MLP neurons of a small language model. Each row is named by its layer, matrix (gate and up: input weights; down: output weights) and neuron, and shows model dimensions 128-255. Each number is 500 + 25 x the weight over its row's rms, rounded and kept within 0 to 999. Numbers have three digits each. A neuron's up and down rows have the sign that makes its largest values positive.
A block is one neuron, or neurons of one layer that tend to fire together. Before each block is what it responds to, as a language model described it from the Wikipedia text at the highest values.

Tokens inside numeric Wikipedia data: table cells and pipe separators in election, sports-stats and census tables, plus census prose, such as household size, votes, record.
L2.gate191:499505501525490510459489503505503491481473486512516470527479520469498479492479490509486489508528525500505545518496499490498471525495503500454511493555473528491490507493508465536514496452515505518531477496492553506492536502512519493539505460501538492478466456530489499492496482556487507531484512517462459466536510459491548489527514486535547456473480476465516500473479487506534497446488
L2.up191:431533533475525495497513517487492456465511517488511526524487490444510470516478457481521489529481521476498522550522472478459532495470523501483543450487495496487455508510486479516584498472515506550502495469444516472508578514490491484507498466510537536529464465491493506509476477506497503502540487516500534489543510519490518457529502451534522512496494530524452479490512533482472505488557
L2.down191:513517502520461527522513498502521449519488508532502451522485498465483519530511477468531518522471495471512494515495477498509472482552510470485521499487476510491532493482517450469493472483516498545522506547471484499527531518494522552510479507516534526507519506463526447479542464529482512482471513472483520516553474520498535505460518461508482457472508458506481465538520561463506493480501
L2.gate194:500454472495511470477492457538468507475465523521499485493499520492514527483506512459502497475513512483525467533495544436528524526506464519508516485498507489484496485454493461516502480535539513496484498466521487504503509524514479504463500498502509482513486473499504489460469507495434474522526485488532474494516484475472489497493518473469498522525494502501491505538474512486516501509516
L2.up194:446486479472474501498561516480499459504526512463439483511496470476466497521524541478528527492547494494531512457477486510519497486463493499502505488518466491486497486500503519503510519499466519521517513513517490526471502501475502483454500476526506482550512501535452496491544457510483531431509520449524480508462490562501533486513540490513525480545491578475527481537504459480527515523486
L2.down194:478524489489493512549537499511513469473537510502506454508461494508467456514521504538502514523516473483493523519483455482520477467518476516460535463525502544476480496505471514495500532502487478481490513517487518503485501495477493503482492489509498516481531498542478490545532483512491452470516504470517507492459504559494496525496521537545486459508497575453492474511534492477507522517523
L2.gate508:474513475510505476468524495514481478486489501489469537539510513506483483486510481498515549472531440442518517530466445518491517491509506503494516475475481490507565499499548447543512489498495479450442510488470506437500532507502495522482505489478490495481511459491536499511475505491513512493495508504473482499470499547515518454491500472534474492476515505510509519494551539495487494530511
L2.up508:479509480504518527497510492495477508477517517536457468475500504512502494492507478492484500521478503518519462495495492521458491525547531498503559494468487513518477460511532514485522505520541535497474500445535521533504528486510489543494431480522513476504488475529494469499504498468454488503527518517460494477487449516499561513494526504520520492558514497558495472494496478507548552474463
L2.down508:495495451501539543520493518502550503461533499506468466448518547496495486534479461494494518529476473476528443502496520518452464470507530507505522475504511503492453465502516509476479517517544541527502507484495511514475509461487512551507487522538508466558490507504489435487527479498479481528500497481460476485479488502516474524510481527521519523513511522541483500496507497500539500484461
L2.gate591:515541481541467466470486496487510487498513477490498500487479469499497510472488527490491524444503511505476493515521501490473471529475477483483481465485501512490478484496583471528466529480460477454535499522505541509476542527521527526448505515502495476479510484491501494502495467508488486510496506471460509494515484477505491483510548518508477480517469502494514497478476516515474494496495
L2.up591:470486542504471515479530533499534468472476513486441462539505534478452509539474484541506507464517490498523508500478573493510454530492496509468498509505463532497493513490481520512510535517544516518507489477465531493537602505482496501468499477497517501500526482484522514491479473518490463482533513522491507502502510484522532480512500585488474521501549503507502486494478529520508468496499
L2.down591:547490526516475514478503460493520541485517506501467526530511517508487507490526536522509519483503548463500496498502465454521512536491539522503550527517525457513463522459478510556521487495509485487507483550508526463492501509490518520489471474511505506515508476467513517505490496500488534540503503532530544503508483526533452505475521463491483533500484510474463457522534501477472510491511

Forms of the verb be (was, is, are, been) right after a subject in encyclopedic prose, e.g. "he was named", "has been run", "the population was".
L2.gate273:445515524509481508540476523485497451497512496488509513518504504459506518516476487539502504498495498504542505500483497511503574491524516526509474450464479468556535482469451460529499513512523487471498522478471540450502527520483533491504538523506494538471523477480497492513470472545499502506505489531477503530489492495535531451508533478521536517474489460466493466490522466508505524529544
L2.up273:502503501483537508486514477499519523531497468515492536525470493502500517496484478502520531508453490479525546542508495510470542496496504542494539528479500461509466522511461480512521534511493447449463492435519509504540541497474491508473491515489488557492500519480472451509516533535533494515495544459484504505508476511496480510531533456539492483494496512517528512482507520476524501507483
L2.down273:498509504520497479497432471517529502511501463532521511504529450531483515537490485538473465532474476519515507498510443501488520443474491478513474484463494471529455507506495487484524505530523470506488492493445493495514490557459522511528515527524509508494546474520511489565445487464519498484517475509502525499521488540502503521513490460475493481478506494491532504500477458496532514533544
L2.gate383:493491492583487478506486488479473512498485515448481516487512560494480501493491522537518491512517526470509480520465500554477519493493496523507482489504452513544508483543470548505458480537480545538488522500439520482513505521488487500493497513466482541495518506510469488509512539518514471500538525508462508506482579528501487466528533507493501522466499498474509480507492518440467532484486
L2.up383:503551489517448520526495502504533493503500520475553522510472522498477457511543476572529512492480488532466501514525527533479519481503476541528487495562542516536515515503477480503488527497490486513537502501493539527507565492480440505443586501478487474507527508536498477503475481454519521478499507522505510563454479493492472485504511507520534452511481473482513502528533486493504457495516
L2.down383:529511465510470503503476488457506478475484493484527513492531525467497506497533502497482478471490522492497538503497546557485485499474520511475492510497530519548519491515460472474508518510500472480511476465488519531533505504471464486489507544503516480523501533514530480561500514497501472450531508531510512477474493531502475491554524499501516505491525473483479483474524507479483520522535
L2.gate600:522487513484475522497492509505496468516521503516507540530490510484513494519462497507520491491526494486473561503447513497489505508548502489516500532511502528480514467474496523517468509464512511496483514444495513457539525506524463523436513533475504498480505483475521491497504485474517480512491498540506499523526505546460496539496481524515513500501437470515501510510498495483491551546471
L2.up600:478510490532488483518489492484478527477489556508465470483538486450522465469478498518499476481494470525493525486476498513497488481512537473496494487516458522496474540449496520481508513446473515539499499508516565473485532509502504509451488530513497477504468474529496503577534512524453472464521468513498473487517469543509492497474547461499510508476515567495513510491490509500508484494508
L2.down600:512510504501455475523460510447478513510524558507507553521502517506488468545521477522480509523501467443492523476502517510495518478518476479472495463533535478502528473537512494462475502469473497476467478503474504521501493557526496493527486519474511445491471479517485485491541440550493492484492441475525516432520472506499478504465477488493511506504498486518512535544493477467563522513471
L2.gate729:515524519580520546543442515453519458534481498483491561510471523515518470513519539510495440451490499483515479480516529519484523531518489499526479496484481496554539500519501508496482539497483484481544510432533552495496490501513535488475504488492503494482510556525483492470536505487535485509473528498463480546502518571503508472473522493465536483519499479497511484511499484517518520480498
L2.up729:515517481492483478518505498459525505527507482497506516507515501534525507502492487458517536578496494473505485509509501437515462518498486544516507459475458515549513507528494506495513490511509519505487497483478520532495546504461448495532465535465528559505473540499540505523508444462462490495486456527446492468532535519515527528546559534493513514483489537499533547517517504474480526504498
L2.down729:523484506529436558492481520445508526535458537518487564505526538462515520534584532474493480497496499448507521566551527506498494525504510470503503478493507484480502506508510499544473501466469527514528508486505495511452429502481481556489546503518540513509531538497568505506491477442474530483493476534540438503505513525510465486500511456498503493535503524454512510507513515462473501520516

Forms of "to be" (was, is, been, became) right after a sentence's subject in encyclopedic prose, as in "It was founded", "The film was released", "He was appointed".
L5.gate514:493524525462515469496487520488477520490538480469473511475518462479522505463524520522492491533452532503520476488514500514495474467523527524450494467505500494526500508499532509486516502504510494523490479474488494505531509513498559524504505549481492477500502497492544492468474478464474495492481552525472453454522492548515503484522491483543530504553556493500518485459531510489506545549506
L5.up514:538479505511491494521477483506504485484512502486493579517541520471492471547518488518508486497493490472481497481500514487456527540459497512516462517526527495484512486462500486523551447483500512463505544521528476473535544487468526506489545478464526490530509529485528494511510481507514491483520483511494488525524517508479528470454549508490489477495465501488503519481449478450535463511459
L5.down514:474480474483484524506489484453455508518490475483466511483487522533498511498513560537514481466463493500535536532532519498478515489474511503489518445511457492504461476512534509513466531513506512513504496498475488532520434498502527518511501491492507469469492502467495499493500527462474504461495532512499463506508511469501514470500481489499477455467500475483479435503547509486502502494502
L5.gate574:465531486482484505527478479464503459488506499568461481550494516486560505531523470524480491518460496461462487488469487493476475499515498469473521484474494532483483491539491522469468483485450501529482486481517519525525550521514552533519515529526534538483496500507522460496516509514544494530517484524480464501503463478479480509491469512493493428488510461468521538499522488495489493472470
L5.up574:480536468471496454514522488471483525499476472463500532501495497455503495454496483467532477478507482496490524506416524506462474497487475529516480495512517509543545524491494495502518412530509473488500434506494477526528505566509545555527512518478518479497507461535503542497516456455509543500499524487522486491493555491506498469507478480491476503537491498509501512516506510473493481524454
L5.down574:464500521505486507566475463501501512503519528539452493545507471487527442518514500477487455462504553469506491507515477539530514506510546513498489510460503527489477494476543524516512501489502531529515488537499529514473507519506470471530507465481434528501486520482514519473495503494503479478492492513528501512501486518514516528504495475507522505497543477498479544495530477556449538508492
L5.gate611:509509494495487482478524490505468496554453493504523545514504515486479463530516517473515512496510527499457481463477545534519477529531458471535526479518472472496484484451502497520468510558521482489494468472459508524494546532522518514511517529496497487481512507469526524499510520470484499483477490481488472547472497522540554498555503550513509496505504473485484475516510502503478532475528
L5.up611:494571537523529515512465490561541521545496512531478519467498525477476536469503502497467545483487488496475454483479522479528488493462504540480512481487530518449513520454506499466487549437475475509501541445507509493502468522513538532481456504523507479471517513475497536511463477556510529500537511518467465488492513531494473511499492528458483465474524492483509503447499515476523491469487
L5.down611:529486503519484522465476496483493487502544473517493501472495483494480529482519495498531540479500463495503438523463487508499555466524453477484472486430505471509483461527484543541458475517481491488515528507471469503504480525507557477475486526526501481486481444510443512498484519564488515537458498453531520483478510533482534530487538465485473504483497490456490472510463498507553481500515
L5.gate659:498498503493492434482502472517476521469476548513552482527521470524463512508487475484526468522539507448497532514495537508453480522500529497479501500532525500530451504499507467471510484448469501493516519498476525523526497555514481492495513508527494508495510549496542541509529541501488524521515526478517516518511497541501533500507479504511480528526495489501488485531477510496461495508505
L5.up659:502457518502530531495502496543510489474523524514516527472470530538441504452475501508490520524458489481564510494466478491508513516478533512535481472448495458494462505498471457530460516470527484538514518505481503484497474507487593478483535490467528509455527498486505486502523513506474468509476502516458521453502489502461487497511534500502543456521512458518505534485527500505572484536497
L5.down659:494488534507483495538495492500560533549493489520465489453494512545536480491486539504483511504478481535486454473502509494521467507560501493490498519522483518479537514482501508521532490551507485487519483494510457502504527505519519530536492470476481507515498454525440484521435501506461560513478525451456488468536487428533460547493451501520494490474516527505469478503485488472492535497515

Linking tokens between two parallel items or clauses, mostly and, or, &, also slash, but, and apostrophes inside names, e.g. Ernst & Young, log ratio or log levels.
L2.gate176:494513495472506533491471485464491495505488523551510497548519471525466487527493480514461487510506484552489468544469449507480486462477508518506535506549489470513500514512511485521499504460507535494504511498466508476476490501494526495509520533474518498479475483510526498496503491496482530546496538498470490505472484504500468478540502503495519469529411470508482519535560461541497518525508
L2.up176:547527480506456501507470507478450479457497474577453484490494456526476505484533475515497521518519484493489515533477475461502525489479524530508540510553474478507488540506460502531477492496526460474487488500514525492511515522498530477531512480496527471543473521488509497516499505492521498482491493494500495490510464510459476506555506549503511517475494515499495531558475481515511498524518
L2.down176:513518477527464497515481539513523525487530459529536503521527477515501536501498534468487506504478486545482527501475479474457502504500485466516491474511488443489522473517564489523528480495489554518522484521538459484470399500456513502503505505457526487528463547506511497511503493497514526541501467505482501498489516477492471500469490503525518477489464491504531516525523496509491504523494
L2.gate204:462518494483508528532504484539511503457485534501471504551520514490499508545516485498509483444497538509514488486507493482487475486510520455491523495509477511486525477529494468506520527558497493530480488508455564511508498514493483504478491483518544472488463505515510438472515492480516511501492482534469441498515501509568482490528443518530489541542485475495471455565482475493523494508486
L2.up204:500518524489494534509489567465493508525449491522520500474492507514494508511506504504536500432496489568489531490469513503488481503514500444518465500471484532493474491503484479522492480575521520471499511499523500533491494471476472533486545479487527466496504475488479486486486471497549494489477486527478489460489493481533481494514516529518514495486497516509507502525507507480518462511539
L2.down204:488522519486511494503529506508534530481492493496492493501512528475527512485532536491498471454530516547509492487467493485478440482468495503488457543501490515503554518505545476489523529516510527486483438483516509515520382503506446494504519492488522494513476521477542480533538447478544475474481481494475500474495526525492481505497534559544502431515482543519522485497496514557546513531508
L2.gate264:496463483478449507509451532473491506476489513539523497504467522440500510522452481479496497516547514515475452510520490494543532515516476492516502510469515484541497480475516490473473515485514508491515518508465513495491479502499508528513500516471488503517505515487483503490490486510518484501452488466488502518495458444512495478477484495534476525509491480494495504522527515520534492481495
L2.up264:459473492499509523549509527526514499530483544494520515473493550499471512535488498526471521473535521503481505522508481475485486525539478525535514531512552464490504538474519454514521519535496522528502475517462538498529542474498495531522464501543507495502472508480527538476539485474501505532472489512509524504484484500536484475542509490507522534489475472487498489513496503480525492476509
L2.down264:434489498509440510521521486490528493506510535499507479479504487523488508515467560514513455491474486518525490529508479482493488532504508516526482527480510463539515461474545517458471530484453520509504502529486530473489403544482491461508531468501515515487487514513546501509487469510493518487465485479473486517464503535498463495522473515470492483469470500491530485496508561514512476499498
L2.gate750:490467471472466515456488499528520556500507461514517500499464510503497483500524520490493446522528486543500491496476494504503443522469501458552504529489523503490565475506456515511519456488540482493566499528480494542500514535517485502489477491507527507505460498499542500482534508495472498500501489511470493512507525495533458494500548534497486491510517513533528494493482467500529507530528
L2.up750:502506475500495495492553508543498532457495487478505496532497514520488457513461490472488487534554512545524506514475449523522496521481520505536547533497450463517498518509507483524485501552506491539527457482491491492512521460449533456482503452476517492503546507488513477534531475509572485517503507524456485541460485523515511492484492503495503493503522487540504488490471521515531502507514
L2.down750:468533539472510458504522523453493485492521500476490514502516508490486478482478490447530504508520504527485497486516492463486529494494478506543519511482482522525512478515521474497504547520524525529494490496500527541513423490487512472484505491503493477515479505500522452585531480524516487536529464523483498484449487514521459518479432500476503538492498526493486471515473549500475485511493

Copula or auxiliary verbs (was, is, being, were) right after a person's name or he/she in biographies and plot summaries.
L4.gate638:514496522537468507505478535490516494495492515455486531507469507520507534508475511536522474508492487498490488572560519502500504535525456495499505466507500548523523497496530514482497501467437471462515554484513505505523496526520493493490520471515507519472516507506513528535514502453491522487514510523476517508565499489473525467553496484557527532562535478503533500510505510531507530567499
L4.up638:513518444540453486502462498523492526544520497491455485498510533485463501524503551506486463498526502512532452526501477541539504481518516522492544520531555460512493471516503489531471499478485490533503511497484483473512471524473484530468520510494482506475488571509546534503518478469544487505451496492492487498506512524488473502504496524491493479506503492499503529525484548482477494492539
L4.down638:482492484493465486500454541461445482509484490509530503488510553471490492520500484496562507510503442499493516507506496562457537490504444534514472483504508490530489482469527515490470544495533530518508510478526449532502498508530489519527500499484517467477519473491526471503481547470469487465488543506528481520473516509556500502552493520535490528491517491511526449493487533511504516501479

Second word piece right after a word-initial S or s, as in S-c-ottish, s-ell, S-ec-ond, plus scattered and / plural-comma continuations.
L5.gate81:515519539511509510491472502485504490503500524459507495467517515517511464505468520513473470508482508525472482528474542516504463484488492509493526492474511512501440483497466521511517515525474551450472467508473546502497518530507473484508455545464531514488507540515508474503498509468518511527475472479489513536472452529498492498475510534504454503499489499469533476554526545512507432466496
L5.up81:499510494511434514476499474479527493498502473515492510491534509496500511483517469474569501467523512506486472537501522448469468513488510462517529506494480493480511487521504510501486522494438547491504517472497463516529493471519453477482498528467481501468472533474483482449508471517463540503491546511471525511511447495541512458544490495554497496459484504483503491527446506475475489491518
L5.down81:507531535512506473509521498546501499515477479472500496458482484529532478500478460507502498479447485514479492508535491495494491507518489504495489529506517509465457503481495529484488515557502520517537472523504485517509562486491476511514507487476483536469517513541478491514520437523539472565499513532483537496535478518498523487490507527468506550558550501538509504551506478507506497540443
L5.gate119:487459489556502541506489553508523541508545501542514522432496437460488497458488545503474444503494549518522506514507512480520496458540465477473491513482521504510502516498509497479509506460516517519501532493456486513505485523514471513487466497479529528512509471506488493498502504533504557505497562483500495518490524511513513445512506529482451512493453460480519505516478527502553498496493
L5.up119:529485492490465505498528476498536529491523540516515527495554488536496469491453532448520485487527489511496509517507462487484494461519457506491499501485513480513473490507516457454497506548488541494456491482507532507531482496555517520479496545441511502442530468475488514470514515492504466516502512470483488480480502533483535540524516469474470504497484512480512504543497496483509473538483
L5.down119:532496481535501515494492492459482498495490426491486508512467465512541492493515498489498528522541535510534498478516504514502516497514491531521516506485506481496472510487500475519505439428500473536492534512493510500463447468478446511494513502470474493494557498482522485442474452519485514476483506470469504487499475507479512508504522481510579494521501517501447495530530511477523482524513
L5.gate185:488474503480477443539513480509521539511487529502492507502504513479510506470432529527521509477488506488554503534507471511477475482529523504507496569510516534519520514479503497464486475517520532481515502498514464460508505532522431487500502475467487476472509488497489506503492526498530535516479466520518527497505496546516484500539478528521501538494503498472485490543493493481470519530475
L5.up185:473509490496499490511498539486538503463487499494499478537571497484518505518471498452492512504532483477529498546473471481499531494505501492526513527495539517474493513556535488516513501496481516520509535527516536490488484498506497507467480470474524510513482464480489526477475529438499459496490483512511483494512468517479509473481492536504481495484486467532517513556522513520495507522520
L5.down185:561521542502506507536472492491466486491492501521472502539492505543464493507512512492508518509491499473477464526511494531535526500501527516510477537496492496480507539487494523521512489490472506507491468501483533507483387494513515499477499447497552505483437494492493530486516457526512484475490482498522497464480544548460502537520482519484508512524498516473517513506475506515536543485506
L5.gate238:498503471499473492466499512525528478487494503479522489520503498515547514539509502501478485493479552501537496536508508505467475509483524511472487506530458491570494493478516515535494476477482538480517472529474505516532498472484541513530522527462502472477514465485505528475489492493556506509461533488523470497513513552527528495548470487506457465523440456477475470519485468499490459455479
L5.up238:484505466503480441464527480538506544492475484528442508522486506516487534495478502493512467501495543506490513484504527519479501496454510511446500532464556503474497494440490499470481506500516490541487497505495486574504460507496518458508472517489469511504535486529475484463512505539474501495537494528472510521493515548509499500503475518481508485490496476506526488518505500500490497504471
L5.down238:484495476475446520519519528483539485511505486511473533484539503509522500506503514506492489522482512462484495537455500527510471495495471530491503523544519458482481501511513484534542488501488472531505482508515508471495496536514498530486558500509532511511524485497525490477485554491492477454520516538525475496524520490544551498466514489511554493536458509512496510532516475500483504444504

Line breaks and leading dashes or pipes between "- Field: value" lines of Wikipedia infoboxes and stat tables, e.g. after "Assists: 2,608" or "Budget: £250,000".
L4.gate143:505443512500545497482520494533524517477507461519509516535513500498531518521463493489550460491487498494501518529503502502465489476526544470465509493511480502512494484505515447484529500491538522467510515527494519473526493484444522517469521463466492515515487502529516521529485478522472499475487490490504564492541482481534493510519551510473506520513487497478493472504522507469494467490548
L4.up143:481533491513526535484504478482510521506485502472523486508529511511517543500471485481538504513499485523508508505522528473445510480478521473514553461528489515509471508489508497481550495477512547481487477487541472503481505528479508482529527475499543451466476443516512464516477455537467476526531522468530506482490494580538491499506498516518477519505481480515466498466458504490526517491517
L4.down143:496520508519473486450524510487477524523484535531499527489486463496485500515532483460462518460486497476515470488509463472468541474458489486508535517450536472535530503493516428503505521533533477466485476498525488461487510505515465484451487474493540466494478442498516503511534448495473482481491501490558454525511481480490529509455460508501519509431539508481493478505481523522539497511487

First word-pieces of field labels and headings that begin an infobox line, table cell, or section title in structured Wikipedia data, such as Time zone, Running time, Source.
L5.gate193:452515450486497454528472510492493530489499491508497540530518452471517504528492497476528499517458540522504509497489570538467516471509462490499492487498555526492514521513493543475531472454501515478522500487473476476538514499517547511487519493462535499507494463507524487505496508535520509504489504532445452501475496460500511483479508523525498513513464490507541490483477507518492478489479
L5.up193:463462482522455513513506516510514475504496499487475536541528502478513495493542516499496482527488484517487521471492466480509472467514500496507464473481508486514471479542461477515551511502553532563498470492506539494512538518499548450538496526539488487491479502487485505509498457505499523484508492481472502482543490512485543468477490457522501474535499507459539523458492511499479499507498
L5.down193:469479487532513472526468513476495468536514536516473516514505495462525514494470489502544493500528466471496482520449492508530447509468500505472516491450476542501563493489498461437514502456518483497476495476526506537512453535546490490507484527465492489540460522464519536519512511481499486479496506528513525532458478512463457508539519501517496473520509472484536529494471509473542492510461
L5.gate246:486523509494529525478520466514457486496482512481484501484529487543467497531519497488555521494482493483480484498456470494459468504520518485493520540467515506496522512495478513481491484485538497486486471533528486526544524513513509462511482474527553528503492504535479506489517523499478484533503498532503477475520526511479539487462512510518481485517490501481493483500506520460550517440552
L5.up246:497462491462528488516527509526516519511494527487482534460518479521496487470536539517498541503499493516503504478500544578478510528512509510469524500496507521514515501522440493466506495495502496520504486488488480497469512510519532499512503515508521519460511503502498522452453527547500499534486497507480504500488516510473499514497520524507501500481521487478493484518508478502508548489461
L5.down246:543496526523494467487524482505478516486513522468485468527520549497489452507494461478529480468500516487456473506493509497540498532505490502519511481510489514506481476501517490555448512500519474496471469465552459526510511501484509491508468486538496471499485494473500465452512536458493476513489508511518464496510481480509507440448511487468467471456486522479505435476507519449510517486476
L5.gate279:513539525519512522527495504518548491497505499501484544502489534504540501474495480478506507525513518512488501495537476495471490492522495506514497522504487472477471493511495512502524505512522532501504487476522468496553522492510502478502491487479501530467484499491495500525454514460540486487479522474512513493499536523547489508499480505507518470485503509493449494533520520512521525488504
L5.up279:481466513519488508473517517514526489523502498480530501497520486531459501521487483496510500500461528508483493467528490521474542480486531548541502536473515488468541522476501505541482510475480505477494544562512459481556482469461492471514530497493534543525487488446481542479486495529525545490449453474491500487513514508540543500463465429505476479532511480495533519463500470485487507526541
L5.down279:494559492501458491512499509500503484470501542503482452492505502477523501551532510494536481472516458494505544532470527476500528515498533535473527532509500514513515507472479520493497548491498464505485528481510530460505449552449528493509539513539499496469532496506495492474483451506505501515521483482476502491524563480505504510495520542496479517494484543501497509502481495498537526522444
L5.gate635:480508526527481518510506498545500530493470510501499520490539484481524515486524490536505510493511479540475542463520500520478521529503486482512454481499498494495541521466490509497482504545528518495463498479513484510575503527458484486509526514473498555507495516490559502499504528520465523506510517494455479514466514424489521482518489500474502463504496507495490498483479545498498489502510
L5.up635:521490524514514434501521539524475496491491465492530480517533476487492485525507484469477503447497523483544472488501509493506458508502512499477510479486502497548475514514511483498485512515500523521505470513483496494478477519509495478510476509489525516419516468504512513491444511554466491490525454525479518469505448519514509526521547536460512467520500518498512542537488522474537498485477
L5.down635:509449497488508513448475456489540511497484512549470494469493516516473494468501428530529519501502508493530462560529482505525512533490499476500514498490539482512547480481553555461502500450496475518504480494470510520492414515491475490478512512536496510493488492486509488508544521520481522472530548487512526515463522479451479549517518499459484487519510481436522508502515483475515526469478